Part of a small language model's weights: 8 layers, MLP 2048 tanh GELU.
MLP neurons of a small language model. Each row is named by its layer, matrix (down: output weights) and neuron, and shows model dimensions 240-303. Each number is 200 + 30 x the weight over its row's rms, rounded and kept within 0 to 999.
After each neuron's rows, "fires before" lists the tokens most often just after its 100 highest values on Wikipedia text that the model never trained on.

L2.down1807,194,167,224,197,249,197,214,200,190,176,169,171,247,236,211,216,174,96,212,230,212,137,170,164,144,234,212,203,213,172,218,156,197,190,211,188,251,185,222,221,207,167,280,191,210,177,208,183,195,233,257,183,220,171,220,182,209,204,215,144,209,148,218,179
fires before: "| ", "("

L2.down1767,176,199,159,226,164,170,165,214,174,154,232,225,190,244,178,175,191,201,204,209,185,200,261,202,209,177,216,214,183,201,197,172,198,197,228,172,214,174,213,147,216,194,189,175,170,203,208,233,167,264,230,182,194,154,175,200,205,241,166,146,187,177,199,166
fires before: "| ", "+", "; "

L2.down1879,181,168,211,252,224,209,210,195,240,183,176,163,186,204,182,130,218,204,123,200,217,207,187,180,178,177,214,191,216,194,161,207,226,217,215,220,177,171,219,202,204,191,254,205,262,204,283,223,211,93,204,133,182,212,198,185,215,191,185,269,159,211,197,200
fires before: "| "

L2.down167,218,183,214,195,159,210,193,223,172,213,170,231,230,193,189,199,185,124,193,206,200,166,203,169,220,211,190,147,184,231,226,199,195,228,249,165,235,234,237,252,193,174,126,182,181,218,227,196,214,228,162,209,219,270,189,231,174,202,159,206,171,237,173,247
fires before: "| ", "202", ", ", "201", "198"

L2.down1200,184,208,176,264,231,205,248,171,203,216,170,200,233,190,175,212,194,181,182,195,230,182,149,139,179,195,200,179,182,182,186,247,230,170,199,202,172,264,191,193,204,211,303,198,215,181,177,158,132,198,218,263,232,244,138,178,197,128,194,211,190,213,202,181
fires before: "| ", "(", "and ", "in ", "of "

L2.down1600,205,236,230,193,247,203,193,237,270,168,134,188,229,151,201,179,119,225,210,183,257,190,181,143,199,186,177,205,194,188,216,208,205,190,207,212,200,160,192,160,228,198,152,164,188,151,223,205,214,250,254,177,159,234,190,209,195,188,194,176,193,172,201,197
fires before: "| ", "|"

L2.down1595,187,220,213,264,216,221,191,157,184,151,204,179,211,158,192,215,201,197,264,171,220,229,142,154,192,220,230,214,235,125,196,250,230,210,187,218,170,188,212,180,243,196,165,189,162,214,171,149,224,178,205,231,214,221,200,234,219,197,208,182,200,161,243,173
fires before: "| ", "|"

L2.down563,179,214,203,196,179,223,242,180,192,212,192,200,133,224,223,161,228,236,192,228,166,175,225,255,154,255,199,205,153,241,195,167,233,199,210,160,228,140,166,138,222,184,208,254,191,181,229,212,206,263,186,185,223,176,237,230,246,214,169,183,215,206,224,220
fires before: "| ", "|", "the "

L2.down1747,182,188,156,175,224,201,183,231,220,239,182,182,260,235,161,175,202,194,203,222,187,260,192,204,223,181,154,225,171,190,238,188,185,222,196,251,203,219,195,216,215,160,211,216,205,173,189,198,189,216,208,196,192,205,289,229,262,197,208,220,153,207,207,217
fires before: "| ", "- "

L2.down227,240,232,187,171,212,205,228,232,170,247,176,156,253,243,164,215,223,172,150,235,174,197,164,169,207,271,261,181,207,185,170,253,190,227,196,174,201,216,140,203,191,183,181,156,209,202,227,191,229,239,214,214,212,221,191,187,229,209,155,245,222,215,192,203
fires before: "| ", "Chromosome "

L2.down2041,173,181,211,214,250,184,175,208,243,221,199,163,217,194,201,189,185,257,227,216,194,176,219,207,189,212,153,202,201,233,251,232,205,203,200,217,209,205,187,206,222,200,182,178,200,182,219,227,254,217,189,205,239,215,209,194,157,205,184,295,228,177,205,160
fires before: "==", "and ", "===", "\n"

L2.down683,200,266,199,183,214,152,197,190,235,216,193,223,155,221,158,219,186,187,207,195,192,192,225,236,200,215,205,211,174,218,192,196,255,262,181,246,221,234,263,201,175,206,244,190,209,177,200,220,205,201,204,180,201,217,213,186,265,231,123,214,227,219,136,206
fires before: "| ", "Al", "(", "was "

L2.down1621,292,251,208,195,194,159,205,234,229,171,191,187,205,163,189,189,217,190,221,184,221,156,175,191,162,191,213,195,217,145,212,177,219,211,226,150,172,244,211,232,223,172,190,181,164,186,219,200,194,240,141,219,191,242,157,197,227,214,176,207,142,227,190,229
fires before: "| ", "a ", "is ", "was ", "in ", "|"

L2.down1534,207,171,173,212,200,188,215,169,219,245,214,147,197,182,220,166,194,152,176,265,158,178,213,235,183,233,239,173,186,228,226,205,195,167,155,178,200,162,191,186,160,223,197,232,219,165,217,215,227,255,224,170,204,168,247,225,180,163,207,200,179,177,251,174
fires before: "| ", "|", "the "

L2.down1421,156,203,218,228,188,166,133,221,258,206,189,209,191,172,200,184,169,218,171,232,243,182,217,227,268,225,230,245,200,168,226,205,141,193,206,228,200,205,186,188,200,156,206,258,212,250,209,171,268,252,238,167,164,188,268,242,184,201,208,234,217,225,219,182
fires before: "| ", "\n", ": "

L2.down1461,222,227,186,150,195,189,215,193,177,196,196,208,183,233,212,164,206,221,195,247,266,232,167,221,212,237,193,193,200,176,198,199,196,168,226,208,154,187,185,178,246,226,143,200,189,166,201,229,226,261,191,221,176,210,157,189,215,208,198,106,204,169,176,193
fires before: "| ", "Pts "

L2.down873,179,172,199,217,164,135,189,187,204,199,204,207,185,203,180,216,196,205,183,215,147,187,227,198,161,240,244,210,230,201,200,213,145,209,181,231,215,191,220,162,216,148,116,213,252,225,214,145,238,255,200,217,142,181,257,207,150,236,149,180,178,231,235,194
fires before: "0 ", "| ", "1 ", "— ", "Total ", "8 "

L2.down1968,175,264,195,181,256,210,170,188,209,208,237,212,158,175,195,235,209,183,220,225,214,240,191,271,230,217,189,208,208,224,188,191,183,150,206,226,258,226,225,167,240,128,179,213,180,277,221,154,195,186,210,188,207,203,210,165,160,192,239,224,141,215,180,218
fires before: "| ", "; ", "–"

L2.down1407,216,188,223,207,170,204,199,218,178,202,199,207,235,232,210,213,204,170,123,178,238,187,215,168,251,205,191,193,217,204,195,200,253,223,257,197,157,263,206,202,186,201,187,142,173,236,191,155,229,225,204,189,213,230,233,186,209,221,168,211,190,174,180,259
fires before: ". ", ", ", "."

L2.down1177,191,198,136,223,196,204,196,178,207,188,251,191,218,225,213,196,202,214,206,190,175,166,205,145,161,176,199,224,170,165,168,178,248,161,177,211,159,186,211,228,190,241,184,224,161,198,210,261,173,197,183,198,213,190,265,232,262,188,200,193,171,224,237,214
fires before: "\n", "\n\n", "the "

L2.down1218,211,227,207,184,165,240,191,226,181,218,203,187,169,218,223,181,175,158,216,205,197,211,177,210,219,194,207,145,204,193,209,163,202,170,205,185,231,173,173,210,259,226,207,167,201,187,124,202,225,214,157,238,214,176,200,181,207,196,267,194,202,192,163,202
fires before: "\n\n", "\n"

L2.down1046,191,220,176,178,182,211,129,224,208,220,156,223,205,201,158,237,194,216,193,192,221,219,233,117,195,179,172,172,174,169,180,200,160,153,224,220,216,209,206,198,197,197,241,152,258,230,209,164,217,292,281,181,207,198,198,134,238,180,190,182,244,166,196,165
fires before: "\n", "| ", "March ", "11"

L2.down465,222,230,150,203,169,201,215,193,212,202,182,181,186,238,164,217,202,176,177,202,220,217,197,219,188,189,125,204,229,176,210,189,139,151,219,211,225,235,156,210,199,153,221,190,204,231,183,221,202,208,173,227,237,256,203,148,207,200,225,169,228,245,187,243
fires before: "| ", "Chromosome "

L2.down485,211,175,241,218,218,183,208,203,192,266,163,145,190,215,170,192,195,167,231,220,210,230,153,201,183,174,150,220,169,257,214,143,141,239,193,194,196,163,159,193,215,221,186,198,224,169,188,248,235,215,232,172,223,203,236,219,162,190,229,160,200,234,185,178
fires before: ", ", "and ", ": "

L2.down497,168,209,213,208,191,229,231,171,187,211,206,217,171,221,238,173,195,219,251,145,178,171,224,205,232,163,229,165,192,219,222,193,245,159,231,211,172,162,194,221,231,247,171,156,208,180,219,189,151,105,241,131,259,190,204,188,218,176,150,235,182,216,214,223
fires before: "| ", "\n", "\n\n", " ", "= "

L2.down184,213,201,200,186,282,233,193,188,214,214,166,189,176,155,209,192,197,267,220,151,249,221,223,150,238,177,204,219,206,222,172,256,203,202,271,254,223,201,186,170,203,169,216,167,214,217,216,185,175,201,207,189,181,215,104,225,187,176,168,159,259,192,186,198
fires before: "| ", "5", ",", "9"

L2.down1276,180,170,134,190,197,255,206,158,217,158,197,248,194,201,199,199,249,200,264,210,242,154,170,170,152,217,169,214,195,166,98,220,212,249,251,244,196,239,164,209,164,205,149,204,214,225,159,188,244,257,168,207,226,203,228,236,210,198,205,230,163,139,162,143
fires before: ".", "°", ") ", "-", "″", "3"

L2.down370,225,194,242,190,256,247,189,195,285,195,206,234,211,192,194,179,193,178,221,204,171,147,168,165,197,197,235,219,211,207,196,244,194,202,208,187,181,192,211,270,244,209,237,114,213,213,191,171,186,251,277,211,223,136,208,241,236,172,216,160,238,197,195,215
fires before: "| ", "0 ", "— "

L2.down1258,275,231,223,211,194,191,214,259,244,200,198,193,217,194,165,204,178,215,230,174,271,185,213,217,224,205,225,191,180,212,197,238,215,196,227,146,208,134,201,227,210,181,184,229,193,191,193,220,186,247,207,208,138,197,229,130,197,223,232,203,228,251,251,192
fires before: "| ", "(", "|", "(−"

L2.down1498,240,216,146,224,197,209,156,171,175,207,218,167,202,205,185,176,208,206,216,212,137,205,220,182,185,231,212,232,191,186,266,241,210,185,223,186,229,193,185,210,215,206,211,204,204,157,207,179,262,253,184,234,144,160,134,238,208,210,210,251,165,194,223,253
fires before: "| ", "–", "|", ":"

L2.down320,198,249,211,235,210,219,230,217,173,228,246,189,189,193,211,202,224,174,190,190,158,209,214,252,263,181,236,167,181,222,215,159,189,173,200,174,227,214,166,218,289,240,205,252,229,216,216,195,167,190,167,250,204,224,224,171,189,189,176,239,220,218,161,225
fires before: "| ", "|", "|---|---|---|---|---|---|"

L2.down1174,280,175,198,209,247,207,163,169,201,248,203,215,224,160,212,257,201,168,192,186,215,213,187,170,227,265,252,233,198,200,197,181,165,263,167,190,161,220,228,218,163,158,182,150,234,182,204,217,193,259,185,217,229,237,181,237,202,187,244,213,189,233,180,208
fires before: "| ", "|"

L2.down616,187,197,192,164,214,245,204,180,184,196,168,241,169,191,217,184,235,242,213,208,194,212,163,238,185,225,192,182,227,186,172,237,258,169,215,196,189,200,196,213,169,199,245,203,180,170,167,192,176,337,193,209,172,179,218,209,158,232,248,174,167,213,153,158
fires before: ".", ") ", "|", "| ", "; "

L2.down303,197,171,183,152,239,153,200,197,242,213,203,201,225,192,198,173,257,165,199,240,183,196,196,180,195,231,161,306,190,178,189,231,166,196,221,229,200,219,165,147,203,193,224,218,207,177,200,190,227,113,190,218,132,197,193,199,195,227,161,255,214,183,199,256
fires before: "| ", "- "

L2.down455,149,171,149,205,171,186,216,185,231,224,215,190,244,194,155,231,170,184,241,175,231,185,198,249,225,224,210,203,172,215,258,188,237,193,178,200,171,249,215,172,153,222,186,228,214,184,188,222,168,233,222,196,101,211,236,188,172,245,210,205,197,166,152,234
fires before: "| ", "|"

L2.down1008,171,206,198,197,244,174,238,184,171,271,162,229,197,249,189,174,243,203,223,196,211,171,186,178,237,245,184,146,213,228,193,176,210,223,234,255,139,254,200,198,211,247,210,212,174,179,189,177,266,167,202,187,203,162,218,221,205,179,260,212,200,210,130,135
fires before: ": ", "\n", "/ ", "46", "."

L2.down195,242,159,143,172,136,232,193,223,174,235,185,190,192,161,208,233,178,199,169,209,248,206,212,176,213,240,248,231,261,231,190,253,138,200,169,202,186,247,215,176,224,170,193,215,169,235,206,145,215,222,235,223,144,203,214,224,235,224,216,197,182,203,225,194
fires before: "| ", "|", "; ", "|---|---|---|---|---|---|", ","

L2.down425,185,187,160,228,239,189,234,180,176,211,187,209,198,188,165,174,202,227,164,232,210,212,160,227,194,168,261,184,234,216,221,218,196,184,242,201,183,208,231,222,173,182,175,203,199,202,224,194,250,212,245,181,230,128,183,271,211,205,230,202,170,186,170,226
fires before: "\n", "\n\n", "- "

L2.down1335,248,230,197,153,222,160,187,101,180,266,247,174,144,160,175,211,192,187,245,186,203,200,216,199,250,235,179,213,232,178,182,216,210,184,183,191,189,218,219,191,208,200,161,202,190,198,237,158,249,172,221,191,167,229,199,187,182,186,188,176,202,223,210,201
fires before: "| ", "Team ", "W ", "Pld "

L2.down1685,184,145,231,223,204,191,219,216,190,237,146,205,210,248,201,150,180,206,199,213,165,179,166,180,203,196,199,190,243,216,262,218,203,239,192,116,170,189,197,201,182,187,199,203,151,191,231,214,202,187,212,188,249,181,218,183,209,183,216,171,228,163,211,209
fires before: ". ", ", ", ".", "-"

L2.down602,219,195,230,230,224,198,199,240,204,269,199,262,201,188,156,198,221,147,194,254,199,180,203,230,186,180,237,190,226,204,252,254,210,239,248,200,161,232,202,152,123,154,159,163,192,221,229,175,205,80,214,190,163,195,173,240,158,227,141,194,184,281,186,192
fires before: "| ", "195", "199"

L2.down101,206,171,220,135,222,213,147,137,190,239,247,151,250,156,222,235,207,177,198,211,211,265,185,161,232,216,252,256,212,203,178,197,177,211,211,182,150,199,183,227,205,241,276,187,209,124,213,249,198,184,193,228,194,215,188,262,162,198,237,189,215,239,202,204
fires before: ", ", ". ", "in ", ".", "at "

L2.down1096,253,201,207,232,156,151,252,185,211,207,210,154,172,231,183,170,174,180,220,170,189,222,205,230,200,240,175,166,220,178,181,213,152,199,220,222,105,195,198,168,194,179,177,176,203,192,192,209,200,212,261,234,208,243,182,159,176,244,241,226,172,198,185,171
fires before: "| ", "the ", "|"